{"num_attention_heads": 7, "norm": "rmsnorm", "norm_place": "pre", "rope_theta": 10000.0, "qk_norm": false, "attn_scale": 0.125, "tie_word_embeddings": false, "init_std_qkv": 0.0248, "init_std_o": 0.0308, "weight_decay": 0.0, "lr_head": 0.0113, "final_lr_fraction": 0.1, "doc_mask": true, "train_tokens": 889600000}
MLP neurons of a small language model. Each row is named by its layer, matrix (down: output weights) and neuron, and shows model dimensions 304-399. Each number is 128 + 32 x the weight over its row's rms, rounded and kept within 0 to 255. A neuron's up and down rows have the sign that makes its largest values positive.
After each neuron's rows, "fires before" lists the tokens most often just after its 100 highest values on Wikipedia text that the model never trained on.

L3.down698 [ 97 122  95 133 113 121 161 139 160 116 116 124  65 127 120 153 151 137 100 128 149 127 121  82 118 161 118  61 152 121 196 131 109 127 120 111 129 145 111 125 111 128 127 120 162 137 148 155 246 127  85 138  90 187 193  89 123  82 169 155 152 155 108 122 155 119 214 126 194  56 162 109 137  76 131 121 131  94 100 101  74 128  85 148 165  66 105 101 125 104 145 110 167 190 127 157]
fires before: " |"

L3.down761 [162 171 117 102 107 127  79  59 183 127 158 102 129 152 173 102 158 131 144 104 126 128 141 187 161 120 177 111  80 120  93 105 115  79 147 154 179 132 149 175 128 130 102 138 131  98 155  80 143  89  65  95 153 177 103  52 141 140 166 133 162 110 121  97  92 169 149 136 192 119 118 136 189 132  71 182 161 144 122 108 104 108 130 119 139  97  95 121 148 148 147 172 131  76 206 118]
fires before: "\n", "---|---|---|---|", "ed", " Tournament"

L3.down571 [207 110 190 170 106 140 173 163 144 109 134 132  92 128 173 159 138  87 123 142  83 103 133 151 122  88  92 148 112  90 132 153 124 165 106 165  83 126 184 181 101 115  45  82 171 198 157 106 146 141 163  84 140  50  97  91 139 147 112 135 116 176 110  41 147 107 123 191  99 127  74 103 112 131 109 118 136 122 133  91 116 119  90 129 135 165 110 129 179  68 160 130 112 126 125 103]
fires before: "\n", "-"

L3.down584 [ 79 177 155 108 151 118 111 178 163 171 115 147 168 138 159 143 124 135 106  80 146 141 205 132  89 132 128 112 116 116 101  80 109 113 139 129  61 123 112 125 136 138 151 156 107 101 104 114 130 139 144 153 107 107 124 136 160 170 129 145 133 121 116 158 150 125 136 155 140 114 174 149 100 161 142  98 114 151 134 149 152 141 146 114 126 151 119 142 115 142 129 105 159 118 127 110]
fires before: "\n", "|"

L7.down335 [141 121 168 161 125 149 123 141 194  76  68 142 161 125 164  99 132 113 161  78 135  82 134  84 117 135  90  99 167 108 159 139 103 153 143 149 131  95 181 131 172 130  90 125 125 148 168 118 156 113 106 110 125 162 157  84 129  99  71 117 107  79 148 130 155 137  66 112  86 169 101 115 136 157 158 148 136 152 115 123  85 144 132 109 104 154 124 102  97 149 112 127 125 114 122 120]
fires before: "\n", " The", " It", " In", " He"

L7.down304 [117 136 114 162 112 157 118 101 165 129 153 150 120 102 133 129 149 176 162 122  97 147  62 128 111 116 168 108 221 124 157 166 151 131 178  83 101 114 155 123 132 105 119 152 182 132 113 126 153 137 119 120 167  91 109 143 106 117  71 126 139 141 162 132 156  90 141 111 128 157 209 151 163 145 107 132 128 118 151 132  44 150  94 116 106 119 151 192 155 126 123 102  96 133 180 151]
fires before: " to", "ing", " with", " by", "ed", "s"

L7.down681 [ 87 125  94 107 104  60 123 188 169  85 166  71 142 182 122 119 162  90  42  75 115 124  86 108 102  55  86 115 114 125  93  86 113 126 117 146 119 142 113 100  83 191 128 120 115 204 146 120 113  79 175 141 158 140 201 122 123 115 125  67 109 157 113 159 133  93 168  71 152 132 136 115 123 140  90 150 152 159  73 141 112 183 103 133  60 172 129 145  84 173 102 133  96 143 111 156]
fires before: "\n", " It", " The", " In", " He"

L7.down68 [129 101 127 135 148 157 120 171 120 135 117 135 119 146 107 132  81 145  81 117 137 134 139 121 151 122 167 167 191 150 190 108 146  93 102 108 119 147 111  93 145 111 101  84 138 105  70 166 146 129 134  84 116 135  93 179 142 145  86  73 136 114 108  71 142  69 102 186 149 146 163 161 122 126 113  83 139 116 176 181  84 177 108 157 182  67 126 186  91 123 138 142 151 156  85 162]
fires before: " |", " Goals", "s"

L3.down262 [128  90 151 156  80 131  97 140  86 106 116 132 129 140 139 131 154 174 137 182 109 143  82 179 138 149 196 132 160 128  89 127 115  62  90 136 109 113 161 192 156 188  85 162  96 156  82 115 169 164  72 142 114 121 125  97 117 125 114 171 190  45 185 119 106  83 125 109  90 174 125 124 134 127  91 145 132 132 101 100 134  92 109  77 128 176 180  80 143 130 151 109  99  73 150 144]
fires before: " |"

L7.down656 [156 169 104 163 146  93 140 110 175 110 118 171 107 110 136 105 140  94 134 157 119 166  97 102 112 137 172 165 152  76 111 118 120 136  96 146 101 163  74 152 128 157  95 123 122 165 142 163  95 125 109  45 121 158 102  61 158 207  84  59 124 128 150 145 180 155 160 166 180 166 165  68 129  95 135 145 123 161 140 122 147 126 122 117 102 119 100  98 109 111  56 125  74 146 151 104]
fires before: "\n"

L3.down172 [122 140 142 126 162 143 144 120 123 117  80 116 153 156  64 102 138 126 162 142 109 158 162 141 144 128 175  57  64 105 129 134 105 117 181 151 102 207 150 102 102 165 116 133 100  88 122 128 153 138 158  76 110 185 114 173 192 122 191 162 115 121  95 120 146 128 111 156 151 133 152 110 121  99  86 201  97 184 156 161 174 113 116 156  83 153 120  86 167 105 132 172  99 138  82 124]
fires before: "\n", "|"

L7.down670 [ 95 137 139 104 103 105 119 123 101 202 117  75 153 124 102 182  92 129 137 117 136 134 211  97 147 142 121 106 178 160 129 101  84  93 124 121 135 137 108  88 189 105  90 145 143 154 141 119 135  68 146 129 119 110 114 144 120  81 150 125 130 163 123 109 163 147 102  89 187 134 144  86  81  93 128  89 138  67 127 153 155 101 104 170 158 139 193  88 155 136 110 104 123 111 130 103]
fires before: " |", "s", "\"", ",", "\n"

L7.down659 [ 83 162  87 112 141 189  95 104 203 104  93 170 151 136 113  90 162  81 101 152 188 154  55 117 108 157 154 196 115 122 131  97 143 161 105  70 124 101 147 173 142 116  83 137 148 131  98  71 163 178  49  57  86 151 177 123  92 171 173 149 154 129 134 146 118 152 104  95  96 114 142 146 145 104 157 125 106  94 181 144 156 180 137 130 105 165 191 110 157  95 143 159  63 116 177 130]
fires before: " |", "\n", " and"

L3.down802 [150 124 100 181  76 135 154 117 135  65 151 134  88 168 134 123 111 131  99  83 138 159 142 127 118 122 143  84  97 114 110 108 212 158 110 120 137 105  99 180  89 153 140 126 157 122 137 177 118  79 117 140 139 140 129 160 176 152 135  78 160  90  73  99 118  98 101 151 132 129 167 127  84 187 161 113 163 183  77 141 144 171 168 134 141 112 187  74 142 106 101 143 132 124 162 183]
fires before: "\n"

L7.down326 [156 137 183 103 157  85 113 124 112 161 145 113 109  98  83 118 133 150 130  85 158  91 137 173  73 190 146  95 110 166 129 133 111 118 164 148 103 100 128 117  98 125 131 178  93 149 154 132 142 123 143  75 105 103  80 125 155  82 145 100 116 145 120 113  83 147 130  70 145 131 150 155 109 137 148 199 158  54 126 194 113 146 131 175 173 137 126 137 165 125  87 155 184 113 136 133]
fires before: "\n"

L7.down76 [149 134 180 122 135 145 151  70 136 137  65  86 104 154 103  97 173 161  92 135  91  74 110 146  94 104 136 122 102  86 155 138 180 114 155 112 119 156 134 141 172 171  64 127 103  94 151 130 152 101  65 142 141  79 124 120  98 113  59 114 131  83 105 145 172  75 143 104 106  97 131 174  71 111 127 110 163 182  97  83  95 113 170 144 163 132 132 174 153 109 126 176 110 181 111 151]
fires before: "\n", " ", ":", "-", " Preced", " -"

L3.down1 [106 108  99 100 127 140 163 156 154 175 160 110 153  86  83  95 102 128 177 135  76 201 160 143 126  79 124 124 146 118 137 131  86  85 124  74 148 214  84 121 119  85 119 191 107  91 170 115 161 145 129 107 139 132 101  93 103 119 115 111  77 140 141  72 123  93  68 121 124  94 120  90 131 106 161 164 114 116 145  68 168  77 123 146 151 212 169 113 144 138 106 159  72 132  83 147]
fires before: "\n", " |", " also", "---|---|---|---|", "ed"

L4.down218 [185  94 132 127 119 121 152 102 122 135 108 138 159 147 133  92 166 170 110  82 106 124 121 101 116 109 118 130 108 163 133 162 171 102 145 163 144  75  83 146 186 166 120 141  70  90  75  97 186 132 124 131 155 137 159 115  87 102 121  57 119 110 163 148 181  73  66 133 160 129 114 101 116 136  77 135 132 156 103  96 117 101 110 126 174  90 160 142 183 146 123 111  84 100 173 148]
fires before: "\n", " ", " Ret"

L7.down711 [142 147 203 140 129 150  95 103 127  43 107 111 120 168 166 147 129 130 145  91 126 159  96 146  87  96 161 107  55  84 163 165 101 184 120 148 105  95 136 101 110 197 114 156  82 103 124 147 136 104 115 192 100 147 136 128 128  97 159 105 113 109 131 150  94 167 128 138 139 193 107 103 129 152 170 127 102 104 149 146 158 110  95  96 119 112  99 103 142 146 115 162 104 149 134 147]
fires before: "===", "==", "|", "=", "|---|---|"

L7.down439 [133 100 106 125 119 137 198 127 149 112 161 160 152 146 135 125  84  89  98 153  76 143 154  84 109 164 170 112 132  99 131 122  74 126 131 175 109 119 106 151 103 120 192 133 136 115 107 114 141 130  94 137 163 173 133 128 157 166 129  47 130 200 183  64 158  81  83 167 107  88  82  65 125  80 117 135 166 128 154 147 128 142 120 119 137  99 132 170 124 191 173 140  99  69 143 153]
fires before: "\n", " The", " He", " It", ")"

L3.down331 [145 139 130  95 104 117 115 121 151 153 103 144 143 111 122 146 108 183 156 153 125 142 124 178 114 152 162  97 117 127  37 123 128 110 226 156 148 137 122 110 128 156 129 123  84 126 126 123 177 140 116 184 170 115 126 153 187 115 136 163  93 144 113 115 139 161 149  77 100  86 174 152 114  97 106  66  99  98  88 133 144  97  92 123 135 114 178 126 156 179  83 162 154 154  90 118]
fires before: "\n"

L3.down281 [179  88 109  72 155 158 158  68 121 144 106  97 115 154 170  91 112 167 171 154 101 139 157 123 112 108 167 159 123 165 127 124  98 107 162 124 122 143  98 126 114 181 117 125 176 122 117 106 113 118  98  96 152  93 169 123 121 170 171 151 119 119 113 108 104  79  83  76 112 127  67  89  85 143 105 117 168 157  72  97 151 135 141 255 169 129  66 122 110 134  65 164 106 187 126 158]
fires before: "\n", " the"

L7.down124 [178 207 162  87 130 146 145 163 123  97 100 116  95 146 195  93 147 100 132 109 126 123 113 111 125  87 153  76 134 110  95  51 106  42 130 114 148 121 123  65 159 142 128 155 168 216 100 100 173  92  78 128 121 171  89 122 145 124 175 122 162  99  71 155 127 186 158  77 157  97 141 108 164 169 101 162  91 141 149 173 126 130 128 150 130 139 187  90 165 133  93 153  98 111 176 116]
fires before: "-", "|"

L4.down866 [134 113  88  68  73 134 117  92 139  98 142 156 146  93 110 104 139 137 154 141 138  86 131 163 100 108  90 115 109 208 119 150 241  80 110 152 104 130 150  88 126 128 127 107 176 128 107 168 151 165 178 138 142 118 154 119 100  93 105 173 158  86 103 147 120 143 124 108  85 141 157 174 146 166  62 145 139 121 114 138  83 121  96 108 144 126 144 181 118 168 112 142 155 138 140 166]
fires before: "|", "===", "-", "\n"

L4.down4 [126 141 143 144 167 119 125 168 107  90 117  66  92 141  96  98  75  96 159 115 117 160 135 134 158 110 102  97 143 108 162 148  93 122 153 130 127  93 116  65 108 139 130 126 121 109 158 113 131 134 141  66  95 121 191  96  81 140  76 112  78 166 128 144 139  90 108 116 192  92 178 154 139 152 157 177  37  98 131 135 170 147 125 134  84 143 150 138 175  50 164 178 127 145 124 151]
fires before: ".", ",", " and", "=="

L3.down878 [142 194 143  28 108 113 158  66 126 124  53 115 155 195 153 141 136 118 135 119 118 183  91 157 147  88 109  71 157 126 166 103 148 126 133 140 116 206 128 112 135 168 132 116  87  85  81 152  94 107 111 118 164 156  94 113  99 174 162 154 130 144 195  85 149  86 111 101  96 170 145 115 138 152 185 138  75 148  95 126 115 179 153 178 118 127 131 115 128  72 221 104 120 135 151 149]
fires before: "\n", "---|---|---|---|", " the", ","

L7.down458 [185 142 120 149 126 107  92 185 144 108 100 126 117  61 106 145 180 143 150 137 115 113 127 119 140 133 100 122 184 178  68 167 145 196 110  97 120  95 118  68 161 108 151 125 127 129  96 115 132 133 156  91 113  52 173 161 128 160 154 110 186 127 165 115  38 134 169  93 145 100 179 105 166 181 118 106 142 154 104 131 175 121 136  87 156 126 114 123 126 115 154  87 158 142 100  90]
fires before: " |", "."

L7.down706 [144 135 149 159  74 114 145 102 163 134 112 128 175  99 130 179 125  98 178 159 131 128  83  80 142 107 153 243 132 163 130 113  97 206 152 107 188 171 169 170 110 134 158 154 176 121 120 172 106 112  59  78 126 181 131 114  94 140 133 105 136 145  79 132 150 115 199 108 103 133  96 138  91 178 102 100 136 190 151 120 127 156 120 138 122 106 134 155 134 162 136 132 153  74 140  55]
fires before: " |"

L4.down110 [ 76  81 127  88 124 205  76 111 105 121 130  84 148 188 172  96 173 157 134 101 128 102 142 106 136  98  84 157  88 133 154  88 102  84 118 203 130  84 131 125 109 180 127 125 147  68  94 140  96 120 179 126  71 210  95 144 166 119 113 104 113 128  73 118 115 171  74 105 154 166 147 113 117 160 115 119 138 136 143 143 134  80 156 131 150  69 143 140 174 122  55 141  79 136 195 151]
fires before: "\n", "|", " Succeed", " Preced"

L7.down895 [181  67  98 113 150 129 101 159 120  76  87 105  89 131 115 126 108 135 137 145 189 164 111 134 145 162 130 139 129 146 130 185  79 124 126 111 104 137 103  96 149  95  75 139 151 103  98 188 146  76 122 133 125  59 104  88 135 127 120 106 125 110 155 130 144 116 169 115 140  86 185  76 116 139 109 112 145 137 135 207 118 121  55 121 129  80 118 166 119 120 161  84 237 113  97 114]
fires before: " |", ";"

L7.down793 [ 98 126  97 134 161 152 123 108 182 157 125 130 146 171 221  92 152  73  82 149 125 182 151 153 157 154 148 124 192 235 135 153 130 106 160 101 149 118 111 182 101 148 163 142 132 157  81 120 167  90 133  67 118 150 114 175 101 183 126 117 140 151  67 145 116 165 152  94 138 141 125 130 149 104  89  66  84 137 105  87 113 153 166 112 116 141 119 171 165 184 108 155 165  90  80 111]
fires before: "\n", " 0", " 1"

L4.down26 [ 96  91 149 138 160 135 125 125 104 152 186  80 115 122  96  78 158 152 160 118 158 111  85  76 133 145 132 107 113 109 157 137 128 102 199 144 201 167  92 144 133 110  89 205 139  58 110 148 134 131 148 131 117 224 104  98 125 178 132 137 107 155  71  78 108 128 110  96 125 131 126 128 175 142 151  96 108 109 191 134 141 157 185 107 125 134 194 132 138 169 117 187 150 106 120 130]
fires before: "\n", "-", " ", " Operational"

L3.down18 [130 118  63  84 148  73 171 162  88 164  77 112 174 177 148  92 130 141  70 142 149 103 142 125 122 133 130 139 130 114 137  60 154  89 155 154  80 187  73 102 103 135 122 152 199 124  97 124 136  87  87  72 124 168 129 128 119 127 135 125 207 117 133 134 150 145 119 138  91  86 213  93 111 103 122 112 122  83 136 153 153  90 110 129 141  75 104 110 159 151  59 182 123  81 125 118]
fires before: "\n"

L7.down82 [114 179 180 106 137 154 104  87 148  55  82  65 135 174 109 220 128  97 115 122 132  95 138 106 119 128 184  63 163  32 111 175 146  83 113 113 118 118 141 139 111 144 122 150 148 187 166  91 138  35 165 130 127 108 146 146  91  80 110 139  74 109 163  83  98  95 155 100  94 158  95 138 139 153 100 113 136 183 154  79  89 127 155 161 186 121 147 133 152 101 171 145 128 111 148  77]
fires before: " ", "\n"

L7.down129 [154  91  97 170 128  82 135 158 121 117 164 149 170 123 185 113  97  89 150  73 115  52 198 137 146 129 105 149  41 188 172 151 110 100 105 125 139  95 170 119  98 116 144 140 154 140  98  75 101 165 136 143 112 165 143  39  97 102 183  86 130  93  91 144  86 158  90 155 116 118 121 104 142 129 239 114 129 143 153 135 120 174 111  78 122 107 128 150 126  78 177  95 150 169  74 125]
fires before: "\n", " He", " It", " The", ",", " In"

L7.down25 [ 97  88 109  99 141 104 137 109 106 188  73 175  81 169  98  84 106 123 108 108 143 155 147 109 128 160 107 158 159 160  66 125 130 152 133  98 106 182  74  88 100 151  94 118 126  91 127 158  95 143 131 135 141  78 120 120  70  95 123  67 175 168 152  62  88 113  99 188 147 118 124  93 135 125 195 162 140 112 139 124 125 143 147  96 113 119 161 127 135 157 142 103 156 171  59 132]
fires before: " |", " not", "."

L4.down85 [ 88 121  99 145 114 116 168 174 105 139 209 101 159 140 144 111 128 173 160  91 182 117 137 149  57 123 143 151 130 111 136 127 146 142 146  33 132 192 137 130 124 139 145 143 125 105  14  96 131 123 142  98 155 129 177 141 154 136 139  92 110 181  91 107 147 154 179 110 165  76  78 113 145 125 137 110 114 188 126  88 119 152  71 181  60 105  95 103 115 148 136 188 141  64 145 110]
fires before: "-", "\n"

L7.down663 [ 76 128 143 182 110  74 134 134 132 128 101 138 116 122 121  91 190 144  91 137 184 130  69 134 146 130 148 111 173 131 123 187 118 132 111 127  49 158 121 124 171 128 108 142  90 145 128 113 135 145  57  87 119 137 141 110 118  79 144 129 177 183 107 117 131 135 114 124 166 100 134  90 155  39 104 119 183 150 135 121 143 149  91 173 117 103  64 149  91 182 143 140 120 160 121 126]
fires before: "\n"

L7.down189 [195 167 211  99  84 115 106 143 110 123 112 182 175 119  90 111 143 106  96 128 181 104 142  95  99 146  91 159  85 200  89  90 149 146 157 195  99 166 133 117  53  71 101 176 131  56 147 126 125 103  94 123 118 170 167 100 137 145 102 151 139 165 123 144 157 103  51 100 108  81 120 162 107 160 169 142  66 130 106 176 111 131 136 113  98 173 173 138 145 155 109 170 122  84 148 126]
fires before: "\n", "|"

L7.down812 [137 151 103 144 120  98  97  90 147 102 117 200 153 105 108 166 124 149  81 125 127 144 157  73 181 100 149 169  41 165  71 132 174 146  89  86 109 114 156 131 107  59 152 107 134 100 142 188 123  57 156 147 105 154 155 148 175 118 118  79 130 155 114 124 123 142 120 122  84 116 152  72 127 161  84 128  84 128 106 223  78 122 149  74 153  91  55 142 121  70 106 142 137 138 154 133]
fires before: "\n", " He", " She", " In", "In", "=="

L4.down321 [130 162 124 111  95 103  73 139 133 153 116 133 130 169 111 145 137  65 175 111  96 164 227 128 111 107 136  85 126  85  90 122 160 118 120 113 126 168 137 105  44 115 125 113 121  87 168 136 165  94 103  67  50  98 139  89 162 145 156 106 168 103 144 157 128 138 140 122 151 170 143 152 149 118 115 168 118 180  97 171 149 162 151 157 157  95 149 110 141 154 122 167 127 113 164 119]
fires before: "\n"

L7.down626 [121 101 100 154 138 142 147 198  99 139 119 104 191 140 144 112 102 152 154  78 129 123 116 121 117 171 154 104 111 124  98  86 200 141 112 142 143 109 169 115 149 211  53 140 144 154 116  99 132  68 104 133 118 141 190  84  89 107 115 165  94 129 154 139 146 122  59 122 135 159 103  61 146 121  86  91  90 136 127 171 146 176 146 140 143 144 113 130 181 144 137  90 108 157 109 156]
fires before: ":", " |", "s", "ed", "d"

L3.down129 [131 120 128 158 149 133 121 135  92 122 119 154  87  70  86 182 122 170 106 120 169  83 153 216 157 180 165  74  94  99  93 132 132 133 108  93 151 119 147 174 128 188 124  79 188 245 109 132 152 127 100 124 176 152 110 178 206  84  89 137 119 152 150 173 143 135  95 171 150  95 162 121 138 123  97 120  46 139 139 125 110 149 180 115  80 133  80 140 156 105 154  81  90 137 144  95]
fires before: ":", " |", " of"

L7.down746 [127 128 142 129 114 159 107 138  53  76 105 107 158  96 106 114 143 117 126 121  83 174 114 124 135  67 102 102 206 117 136 140 129 111 141 106 179 123 121 165  58 155 141 117 174 161 114 124 144 120 155 190  65 144 165 178 111 123 135 162 145 126  91 160 157  83 160  93 133 125  73 206 174 123 146  52 130 129  83  72 129 125  70 129 125 131 128 143 143  89 157 158  99 109 116 116]
fires before: "\n", " "

L4.down58 [136 159  90 165  76 130 128 159 192 120 141 139 175 126 115 117  92  96 123 138 163 152 142 104 157  91 136 173 128 179 110 125  83 103 159 126 125 120 119 122 209 174  94  77  88 174 119  76 111 177 107  91 119 123 158 100 149 102 157 120 100 108 130 124 151 144 177 113 137  85 105 113 134 125 128 152 176 105 124  88 132 181 143 167 122 134 105 149  88 140 116 110  72 183 161  50]
fires before: "\n", " "

L7.down463 [140 143 113 122 139 167  89 115 166 156 102 142 154 127 158 133 100  76 116 202  51 164 151  98 116 100 137  90 103 138  76  91 122 162 163 132 100 198  59 109 105 143 146 183 114  97  78  90 139  98 141 151 134 164 133 105 129 162 151 118 156 133 171 177 126 167  82 151 102 165  59 167 158  71 193 144 139 178 157  56 104 146 147 133 111 133  92 169 135 133 125 154  96  82 137 140]
fires before: "|", "\n"

L3.down756 [108 110 121 150 150  85 104 140 118 120  82 135 145  97  94 160 106 108 188 113 139  44 134 156 135 123  61  92 163 108 175 234 175  96 150 136 108 141  92  76 136 128 102 101 153  91 107 138 150 107 118  60 112 143 172 126  97 169  87 142 105 101 131  96 179 112 145 107 151 105 210 144 166 107 116 137  65 102 152  86  87 156  87  86  57 139 180 123 137  50  93 104 143 140 104  85]
fires before: ",", ".", " and", " in", " ("

L7.down402 [149 134 108 130 176 132 170  51 107 131 125 183 140 153 202 128 173 164 160 148 132 114 154 123 139 111 138 126 112 107  91  92 123 118 176 117 123 182 117 138  90 116  84 190 189 152 153 114 122  97 129 126 162 142 114  98 117 152 140 107 152 110  86 149  54 136 127 157 133 116 150 133 126 120  93 101 114 131  85 111 154 151 158  85 191 187 112 117 146 109 128 160 124 142  84 119]
fires before: "\n"

L7.down630 [157  92 150 143 161 146 133 138 132 136 184 114 143 174  79 136 128 153 119 156 166  67 108  85 156 124  80  46 109  57 113 125 125 148 109  93 164  83 169 124  88 134 114 129 116 103 150 191 132 185 112 107 125 173 101 162 161 116 131 186 142 135 167  72 109 161 124  67 173 200 120 106 138 123 128 139 114  97 129 137 141 134 112 129 140 196 141 145 127 118 122 182 132 135 152 157]
fires before: "-", "\n"

L4.down602 [123 122 111 153  99 153 150 147  69 181 151 138  71  95  99  95 155 139 132 143 143 159 168 133 216 123 159 143 136 131 138 149 134 130 108 151 126 121 147 123 125 155 146  76 146  89  76 122 128 149 145 128 145  71 136 159  94  81  94 137 150 165  77 189  49 107  66 165 147  94 148 137  87 174 126 185 128 120 114 142 151 130  77 105 156 131 147 136 187 128  94 128 161 106 216 144]
fires before: " |", " 0", ",", " 1", " 2"

L3.down858 [ 87 130 110 113 155 125 180 139 132 138  94 138 146 134 157  93 118 123 142 104 130 186 103 105 160 109 155 111 140  90 174 120 144 103 147 131 115 143 180 136  71 120 141 133 143 170  88 159 108 139 166 147 150 173 122 183 159 115 142 179 120 142 181  88  96 140  93 103 185 114 104 162 155 128 111 110 106  89 117 113 162 166 182 147 142 145 113 148 122 148 139 148 129 143 149 110]
fires before: " ==", " in", " of", " life", "==", " and"

L7.down674 [184 169  68 122 153 210 129 157 192 136 165 138 122 173 128 148 130 112  98 141  94 131 100 148 148 111 115 126  89  93 170 101  87  98 120 116 108 106 140 105  76 160 132  77 161 145 117 128 108 105 135 139 162 167  76 134 157 147 174 120  89 132 142 129 121 163  89  98 140 145  92 157 120 148  98 133 151 111  97 142  74 128 113 126 173 156  75 149 154  82 113 126  32 114 138 121]
fires before: "|", "-", "|---|---|"

L7.down573 [187 138 117 170 144 140 136 150 146 127 141 136 183 150 165 104 178 113 108 118  87 149 119  54 133 112 113 130 110 148 149 119  80 138 151 141 143 179 115 113  92 129 143  97 156 102  91 110 161 135 100 180  77 144 147 106 171 119 162 103 120  90 102 123  65 153 102 119 179 164 119 143 201 179 105 138 119 157 126  77 156 132 165  78 134 192 163  99 148 121 170 113 119 156 140 142]
fires before: "\n", " He", " The", "-", " It"

L4.down608 [155 115  55 136 104  73 144 100 132  72 148 183  85 142 102  94 113 108 142 150 113 133 121  84 136  98 164 156 102 186 156 143 123 170 105 108 137 144 119 101 114  87 103 166 136 140 138 125 135 110  95 120 166 119 122  97 110  75 134  98  90 171 167 127 166 131 114  97 101 130 140 125  99 110 101 156 163 149 150 111 104 135 133 146 172  62  99 136 181 137  92 160 127 108 120 187]
fires before: "\n", " "

L7.down662 [149 124 103 137 122 199 121 132  58 115  85  63 103 152 103 102  87 173 112 222 189 109 144 152 176 144 121 202 168 137 159  73 164 172  99 180 136  93 122 127  74 129 133 153 177 109 127 127 145 125 128 126  90 116 129  85  97 103 177  62 103 162 132 153 124  71 122 140 113 104 118 120 141 107 149  83 130 140 159 134 166 131 121 111 140 117 142  79 109 117 106 139 139  79 102 119]
fires before: " |", " mm"

L4.down88 [114 208 186 110 121 124 104 135 117 160 139 125 130 170 115 150 130 149 149 167  79 115 138 118 118 152 172 139 162 151 102  96  89 114 184 139 120 190 143 141 150 130 102 134 124 175 123 145 114 137  56  93 126 126 126 157  87 121 131 108 101  81  90 112  88 147 165 159 168 108  84 189 115 171 150 139 165 173 157 132 159 108 156 141 219 168 192 121 148 180 193 210 110 105 182 113]
fires before: "\n"

L7.down809 [161  63  58  91 129 165 165 140 123 104 111 183 164  98 127 139 136  95 188  92 156  63 155 150 114 152 149 115 138 117 154 186 173 124 110 117 171 139 162 123 104 141  92 115 100 130 102 129 185 100 148  78 174 148 121 133 134 111 157  75  72 152 115 154 135 156  99  94 150  68  90 102 132 104 130 153 144 130 120 150 125 102  68  94 152 168  93 131 142 147 187 132 107  95 145 159]
fires before: " 11", " 15", " 9", " 13", " 12", " "

L4.down564 [ 77 123 146 162 132  94 138 132 125 102 121 146 132 167  95 115 130 127 117 116 124 168 163 127 143 184 112 154 101 104 142 128 153 107 148 128  77 159 138 125  97 164 155 125 155 147 129 121 107 166 110 133  65 187  84 146 150 146 204 112  94 123 129 140 140  99 110 120 124 148 128 156 102 111 125 175  77 195 110 133 137 117 164 161 172 148 148 112 178  80 187  95 100  63  74 133]
fires before: "|", "\n", "-"

L4.down535 [135 168 154 129  79 138 169 164 131  57 103 123 154 174 124 127 128 118 144 119 126 140 187 165 107  68 151 154 137 147 152 121  84  77 128  94 142 141 111 113 170 141  99  93 126 140  64 116 138 165 127 147 136 153  97 118 120  98 160  95  48 204 115  85 202 114 118 110 122 118  97 151 142 134 128 123 145 102  90 128 156 100 131 110 109 168  91  90 147 130 166 139 191 181 145 130]
fires before: "|", "\n"